Weights of a small GPT-style language model, trained from scratch on English Wikipedia.
Size: 9 layers, width 640, 5 heads of 128, MLP 2560 SwiGLU, vocabulary 25220, 91.5M parameters.
MLP neurons of a small language model. Each row is named by its layer, matrix (gate and up: input weights) and neuron, and shows model dimensions 64-191. Each number is 128 + 32 x the weight over its row's rms, rounded and kept within 0 to 255. Numbers have three digits each. A neuron's up and down rows have the sign that makes its largest values positive.
Before each neuron's rows, "fires after" lists the tokens most often just before its 100 highest values on Wikipedia text that the model never trained on.

fires after: " ", " with", " a"
L2.gate759:133072173144162086164087104190095129154063123137085119180100154084135128095128147148152148118131165109118132153137117099101157115096126114118057131125131104133097092150084175160142157104126137088066157123149173137132115158131173180105186109124150168117148099086126172191137127076092082065163153159113143092136149196118096129150190123132177197094130134173188145136110111137108093106120
L2.up759:156097065096138164123055082117111101149144125085113140117098132174195126122156084178130081169116111145088121137149102144124117137155087096112168142186228135174120106054130165186081113133088138125103115103136164161081043163098095111111095107113116179120118108162130145145126149137172125110102140148175103069145115104134084099140185104072091117144091127077126110119117118124168110062139

fires after: "–", " the", "-"
L2.gate970:134108184145123104164157114070106114152110115151050153179116055096123104198098128117033076123160100137137119115131102169130155123111111115143153136107207127205106119065174170154106164121105168129103152158137101149134158154082087066139173065108096060159083165156139102129116140137121211171153104103168097162173121119128109128130146151135170138047150155044081156145110147098145152083073
L2.up970:175172139110133145193092124154154151131113133119194130131130135128117102146107059170050071221122129142130141098163084131153144112172190114128123158141081130063035100114183130113081115147130208157135186100127092127086167135121136156123102078147066136107216094173111137124111149142160188212137146126151204127125134130113155128111130113132130151159108211112113143077130173083133149117109

fires after: " the", " (", " most", " his"
L2.gate703:098178155140109071152066047113122105069170115112125105115147126116126164082118114099116147149129066111124107168116116095170145201088120101117143151087136163079076123150102136109174153167074145117134122180165097068071156160104154137188102220113115073129138117177110113132138106122153103119067156104064112192087096124107123157110133125192130148142111131128140092124176102155124134123084
L2.up703:115146135145124121183185161141119176162172177120103117098108145091139169091132144070140172049099134044138179136157076152103105154123101136129091191142142124131046163134169148145106127167097127112118061126133155131165127112138149153177099192103090139132150132161122150117187173110100138146155156080130178119069143122169133153091155156106127141165097118083112199093134164138125128150114

fires after: " the", " ", " The", " all"
L2.gate1367:171142124200116103120138169093114125139105163140156158155155110174110112115116137101105199171133083100176098172104224078119189123173158056111100112152141100166074080123182108105134162149139155189160190165079150173164100125148101160219156141152097117171178112146090125156094110073136104133163110128123156118138145137147161104154135125180133197142092164148113105125114141100108087120187
L2.up1367:159151165147121163096162153124201159105074132129148157115157039190127151111195117104111081133110118103186121128118123160088108158127127099134131177163154136115118115070088141125070167145156203123130148165120172140163078150122181145173169180102180160138124148169219155184173149112146151148153116179121133151155129178084055122109102110119096143146119142114098135173176137141118150189174

fires after: " the", " The", " |", "The", " its"
L2.gate133:148126103139120126097115060104110112092127125093091121107126150095120137141174192077127118146089126102106101095065087184135187164113151072102109129129159145166099103096142135174059085188112077179129118131101153120155140151058106147088164126116091104133117114082087125168109093134164137134140132159148136144090092128135141101183172060173125066114119121130114042153094186049130071089127
L2.up133:160141185091134175114129059127119126119181107071109083139138094113087087099166141101165121141118122094093144160106121144136159129202175053104144073184175090153124113105151167064087130128138136173107159190085130082156139103150062161110129069171114119133112088143096126137137172112153084103078189145114111141163111113120116143131077125090166104126119102132079110220135119098142136095153

fires after: " |", " is", " not"
L2.gate1095:142157132096106105177129106135125099133133132125145107106169093147131150096142161118128159155132129118219141114118097170099170166068166140117073129115174130106080152153103194114177134161170150160190067138080202092118118113156081112114090190134110097134157157124113117081130119075154118160126156115144185106104147114116175129112158123121109076157166131136117150205074152068100132114141
L2.up1095:100078135143135128080110168191067047130122165139168134103133142119227125152203148140112088121182165093128109143158046130102082130149101073164126118063171138167094114134108134108050152143160054129066132105147122105103086222165124154109074135165159113177144183146160140159091145141101088072185151128151098100104130095120129146137137165088085155120145067093188112129083111184168123146135

fires after: ":", " his"
L2.gate265:119116114122126141094100078100111108131113109145101134177129141074205121101106134089088133161101102105149152155126064128071132171042169106125220168125140074123123138133156132099097119101180177118126093114131134105106137168097162102120091179121122138073111118147168173087148118111127112128097126146109121141105130180132089189111148125146156091053119075161123087128156183162159104135142
L2.up265:110098125113176118119114105138108069045090130166132158110139134112108116128130100144115196122123113148105108054151119117143149125165107100137134152083164126170140108073236104098126100171150198159132141134108132057157134143156097183156116116139103100124155114136117080103136135160107149137089177158101116129085135177157089137132069160127135023139141159147131162160126080135074130123126

fires after: " the", " was", " is"
L2.gate2241:124131121103083138074143100160113118110221133196133131159137090134137132126113141161114106145085153160137116138147145117140164128077143133104161144120146087195127184118087183119096165135015144135110174133090115101161048134092131155147141120146119132179167071169179107092124089117114110171152061086104138120180197143098193102117154036119139101125126196132138122104087091109136100145146
L2.up2241:211124119174100094173125124162144107086107139126137111120119100176111123142121132095132152116120175194124113099145095116121129135129154115109209184131152100122112101125122102117111116130101187141112138108080105142129152081120155150077183160080171173161162157144198119137164080120111092133139093115131118115105109146173162106116049102149197116152182081111084161147107114103067165144102

fires after: "."
L2.gate867:145166151113113130161082131131097098130145118151163139068112101161096143094176136171136115141103147124130120193127106136190153114113120128148105188162156156036068097111162122057142103056133056138135119140134162101150120086134136082103128108151129138102162122101138137152115139064089125129127128145138123142099092143111124135168101113136100114116152152087142138126110102110119117143123
L2.up867:121118097134080116161107157132119096172116126126243126110146119120164159180141083095130128135118132139137140134174085055115126120123136138123123140063128177132127169081177097116127101115113093100072116127164070185172089107147094038096125163128141157167077101095113162149110166155121140180169123151131219217155111128129103146112102121140083104098161150115161185122166121160087115140168

fires after: "–", "-"
L2.gate1383:164131117123182121098068098120120122172125066106173086153149083164175107112145108139134092124109135138177240120144201155158163164178106120138141135172089113052107157172087113143118089092129121132139139094124138192108111145102108125112138118121139155115141118123101123091113145110086130128042159157175179120151110065133127142152144080135093127121156151142111148126123130077183137074155
L2.up1383:120128096049116109148187130140145065134145093091154155187103067150151124139063161192097129157179090123148205176117144097134153122125097164107135134100137157110111106084130148114098140169128125116141134163161150129137124089140095087126137152161156144149149131131164104160130187110163084098105099210171120118157184119102174154139136115129068183134075118099211127146200143108231120166089

fires after: " ", "T"
L2.gate637:134144151143170147163108128113118114138105095110124086136136126132156083152167127137134128110165088152157166101124164148090121060049202085125108144176108123157134138136056152142119102212146131126120067113158108122117183143105123142170153113156141071134115196181074136145119096042113108201164134118079139125102202155160119114108136180119164146115114109172109166097089139152122131113181
L2.up637:126093119149072152106149091124082200101154140152197090156061166134123182147131119123089137119100106065100126131107139124125158155135110119126200119198071172119144141141136132098066070118148151121178130166109178065154052187155130148124096122082157203160155106117067122074124147122114109112144114147143078145087127106113150117130175089159075160155154176129168091097057140137143126137109

fires after: " the", "The", " The"
L2.gate1759:138158149137163153137120102097149149136085126165119212154100147060119124187213106105120119069090145131150161173152096069169130127137099105143160103119173113155118120126154169170117120123143206124080167151154112118107198093155133131153112161150044153142132141077069067122099125137092124132118091167117088095083097139098159137107140123151129119105128090198137138155125141119128149196170
L2.up1759:109134079090122143074138151095106137153088075101106143143132106158190117128179086117161128153117160091201164129109142077108102202063136130106175134060117116068094146172127100106131089167087138108101121162129122143160137150185143094143131152148153173108088136139093105104186174145143104155117126182100113061125120125074150117178152154146133035102143117119153173162101147120126134207148

fires after: " the", " of"
L2.gate710:164169173086166137119112086141133084130127154107111060146152166179222072140132115141078162107160114151186161134126129128132138136154131100180126119116140050098196102129153097062118174193160150205148125108118081121154075160121124115168098161144120120187149096150153122110105111151155086113086130142130080147122132140169111121151114076139148137158123123078103214114113106094140150146133
L2.up710:172167137095162093120143114145091076074129093073130089182155139138174082069099116068129155107101125129122085116129138116148148160225137103133172084099069135166123145122157123073095172172120092164126128124094142134128019116121088228184118153137107122189190110098100156184108129201161188112076132101086109140057146147112121096159127205173089102170155111102094112076140137115148101136112

fires after: "-"
L2.gate1900:078109124143062103141090099126180126115106059141124163094099169131215169118123156129154146207138117111149096093085169155141113137127136145112112079151091157106112138176047115098117163093122175143099133125173102148148129160132118091158124102127173108072122130031078045128132120081141137136098123130154189143104110152151077124119186128147127078118105207111110085175131161126117036135093
L2.up1900:144095148139131109106100141152127179104138085159126138084123154124079055110106115115204123136119128163140127123089193118070125131116102093188143143055142208081047093156152153165119121110102174214152162155102082166188121134130139093189114113125137159147073128135141104144215132149090130089102104074103103139106092107138168095131138090156120084101161123128116121142147119130147134094076

fires after: ",", ".", " that", " was", " .", "-"
L2.gate1882:107152123177093105125151118106146079079184160154126148086133089166123089094165067087169121126183135154178174169116096107098103115125129147138114162144176105119100121125147165084057128142098170114163150134137075096063107129153156090174191146154142192093102130079136128156132103123087120098169165145116164121117138130133112103066147127150118105133080145109150108046169176138138142081183
L2.up1882:096155122241117121144203125124074078103206175191054154141162177133076134130156119114150131135091143125114147125157149130133156096124130196127126100103219094135143092110125155086099177145155098146101136111164064114076114132170117123146159144102094136075166136116173154146125115109087131168114143155062077227098129174152141099130138130185086146082131190128141045115125140119102175138133

fires after: " ", " New", "."
L2.gate2379:130135129172151149161102238105130128121143144148100110167142114098192073134168148098145092139116199111178170091092141136163157150127145151169147117145134127130159132174121123100148127123170059100126145103104062132180136201135152089165109084135080142162125083079134082139118153078139119172080144118103141112089111156134142104154219080174126119129148162161118166135138122166099156203108
L2.up2379:103135193111108093103119097149163142120080131125164139162073109173144138132108129119153092079097197144125096106157179120082176133122154173170123095168103141101100141148106134073134128115135126147006152100179134118145032125100151152126155119111165145156148109127068172127102152085103145148131129136051159134044145079091131183175115135132104082112090125165110068135102160118120155099111

fires after: " was", " has", " it", " a", " is", " also"
L2.gate1452:197129133099141107120173172130144143100092150128118157106132098159167159148115172144032151157167151145166121139156124171114133163160130144061111090181108089133141105177143119075126137134095084089063180100105109176126117111101138141101232169135124149091100105115101110153137087083084121122151139144143166103120181145160152118137103152130091116123111087141127132147173145118194171159140
L2.up1452:066118129171150129141100143180128120104089143174109099096119137134124201131143143166099157156132118183105093177129088175146142142102142111134106159138092132110111144112182143088159124072044162100170173094086079159175123087210176151112166165107092124101146137082160078168169089146094107144149192123138120145116102151119075101111105192088153123064137116092146124153160104153094156176111

fires after: " ", "=="
L2.gate1182:122166188111104095107143105058059130138121182151141134206135130099149122162133084093105180172139122140104130144160180148109088148106086138174082084108130126130135156163165206097116139141170132084118129144120110130137169133121047131108121092097153146117107092171108104092165086061090078102100133143106193115117124126152110144130134113180139112110170169055135088139171154191160109109170
L2.up1182:096121153112117097138173086081138155122087132080104144128050119127140083115098100140087079119116079134099106113195085063079091160159071109089116112118179096114124099081162115105155067109086150116093148160070129115156127129134126128096106164130145178127126070075143049158152116115107179096110111163119106176106163142129107125121144083193121143131117128105094137117120139112176160091167

fires after: " the", " Quant", " Institute"
L2.gate865:154129192106165169207123068125156170167144118129085110136133086170127135060139124122161127101187170069168127125117133098097096125105132167129160160080092112071090129125113126145105131147187131125146099174114119106130150131166066209144149060164110158176144160115152072126139109100086080081131099088181130101104129118112194078180177072121118117122083135136178110087157133115158079172120
L2.up865:168092228149163126144136124148182118154122094092120110116151133115146110192156089169054114117066140132197061167095087114137134177097160152157123142155194139122136132181138109168173132087165145135156066115106144119166151182115163134092151095176128150165138146075104163187146113093135138155125120151120113173181094141135136098133135115120101149159120152144158052083168062049133170153108

fires after: " ", "==", "born"
L2.gate1715:132183104164141108145135115174137136117073073118101137154145174042143168100125151122118160128192079124157186125091122106193077166178123098150145099127133107109082141152056126112069177149106117145132085100138132133131126079124140166117118097137170185104190142187104155083151101113128113104132228097171134158134145121115099169104107152090152134096085134149108081110105159138120149074134
L2.up1715:074087173088114154113132056164107140155159158156097165123076068131208118160116113088154198148103136151128115147134167123113166123127109154141137191206181091104113155171146129134108068174117096140131149128130154173073164061136122128139114165074087069181143118146122159077164122094119167155123037130112070164104159064114127157091111094146096128078121133143109108073169171100103092169101

fires after: " in", "In", " In", " the"
L2.gate981:156173074182148107116171128162093155102131132060171058086101161113113110126141133068180166137146141100117133158161125175130108190115159163070125112160109158139081134141110090135112120173143106115143090097128126161178108123176113139224151119116075126108149137132134137160099138113113192162100133083116098135119119117118107132154103129125080160140110122131175127163063163119077113087060
L2.up981:112163137146164144150124149138150137122097090143126093146077105086140144125138103141033120154158124173114134211148108119176140169052160072169096108121098158189130117099061106123100067082091111135031140105108149134090139097120125103102106118148097140101117130089078151148163140075123144097114138088097106120114135156121072167134173145119150115127115128138102124167160104151053166154128

fires after: " the", " The", "The"
L2.gate2301:111134127162060117147114145166099137114126101085123155124025084105154135134110130090119130121117147149182146187144144116165110206120088097171094095134134132154136131133130074145073132143155148135103142176091129096134087144120108152230101129107133083133191186098172108100136086105119129139110095137138100155167107115184129101184127144084186151137094088048144109077129119088154129112192
L2.up2301:127117148174136097160075110097122129106127121108135120118105132154138147145096146134153163095159149079215149079137099141103207145122148148127134094157095129166137160162112116093085125046103125123085078110112118131175179124066108163141164131117134059106129132138131133117156112088045139152119124115139123094160089131173112147111153119153207152123141075085074149171102107134118135088148

fires after: " ISBN", " was", " and", " is", " been"
L2.gate577:134083129116113089095169087128093165176119178149078134101158165144106135141062115090168166140214163132111159149129149091177149128085135099061136163088166155123054132132136102136122164116145077134161168096190110141114136105138151216131122130108081117163109108124129127129148118063163117153156116125121095133190099113117175096125147114098108137169162117139195099131174109121119175158136
L2.up577:162129128106149090077084156136121119037144116175092171079149142190049115133183123118074082134122125134139120181111108123121103079176131150148148191162214129137089166103143110110106149128119123146091112082109161142076107123084129138159180141175095091105136122122113103142153125155159145115082176141134151155108123129105157101108062111115178086106103086161157188145047147131096144180141

fires after: " the", " a", " The"
L2.gate1134:081125141103105122135167120156092096117109133174175099094123137095080136170087076128112169145102149135153147152145117083076139158139131106150131157071156147142126145101130182147126196166127127127078105079124132159186159115102145173117204155093068121184152119131085147111143165113033132145177071187145073151083125126084103196132172147140139158165161140156180099034081113123134170145081
L2.up1134:136187145102169116091110171123121146155151145047113164133119158072120136075116125167112143112102094117199135141054115084104121192085120068084164147127064114146146115123156112133088135185111147145153146087115134146161159065114111124153089183101194126140170123131132142138083101109118089170154081121120131146163175143148098169154121098156149121050131111158076180146098202097116183090161

fires after: " the", " a", " The", "The"
L2.gate1306:118165128073108143118138171083122127095138122169126154136160121077131088057167088119150150077116177095126160112114161103107122124140149157109157146161133094110063147071141110136176129174075113121130120130095110108134159133120116143104095111087136106112214151122134119098075074062174112149159093151060104131099094143151147183096117162111085140110151202167093068148079105088116067146084
L2.up1306:116154093135153109127137126107117075124171189099126159152169100101104103105159135086181160169136116077175187110151112087096157112109196099157213143144188111110124107130106078091172181143087120136141100121101149175175148136080157143166171150124043127172180099136107120138080117135139098116192131219117114145151105133141151125123108129151089103156152123176080078152129193114090150126167

fires after: "-", " B", " G", " A"
L2.gate1727:114177117159093105164119080084131130121103171124170124109176097098107124117176227105159164117157137149127137082113173121070132200126144195116124088073128104127163139150098152130167107111186145118150180140136162109102171082066111065145143100157113143129136137132187123157114083126138092096106158114128194111205105139151123129163179108157109098144120101107094156136116100112145165072153
L2.up1727:168109148132169126080106077088175117125118085126132119095163102108100163119111114092165111168103114089055101107117187121133171119141172112149127128173132122129094157066168094117079145115159105073081128122063206130156159104151119152067128113170126128113144147107141152127177125099146145143118149163094176185124111080160142143134173124129131068113129184087114125114145158138170156101178

fires after: ".", " v", " fr", " Mand", "per"
L2.gate783:125136162092145153163088070096128074199116069143153151122087144134117123171118181140145153143069127117054154133137119125114113129105155129086186133161131087105167176097139131076122116133094154194128141096139091120127146150154130137164132113151101166156131099109126104119164088127161157093065133155102142117128105140164137090149213129162069130158127147146109132110106134163154105151110
L2.up783:089121146137161127193098144086100126129152104142131129068087081115131147112103094086159196142135083117116071133150043132147142149094141131112103187138146126064142169083092120100156105133095157097154130165124153113158118137089140131179119137101074094172195121095143132191200100099107152100134129098120138154114096160154112131148172110130117085106088156133127225125147096175116180119147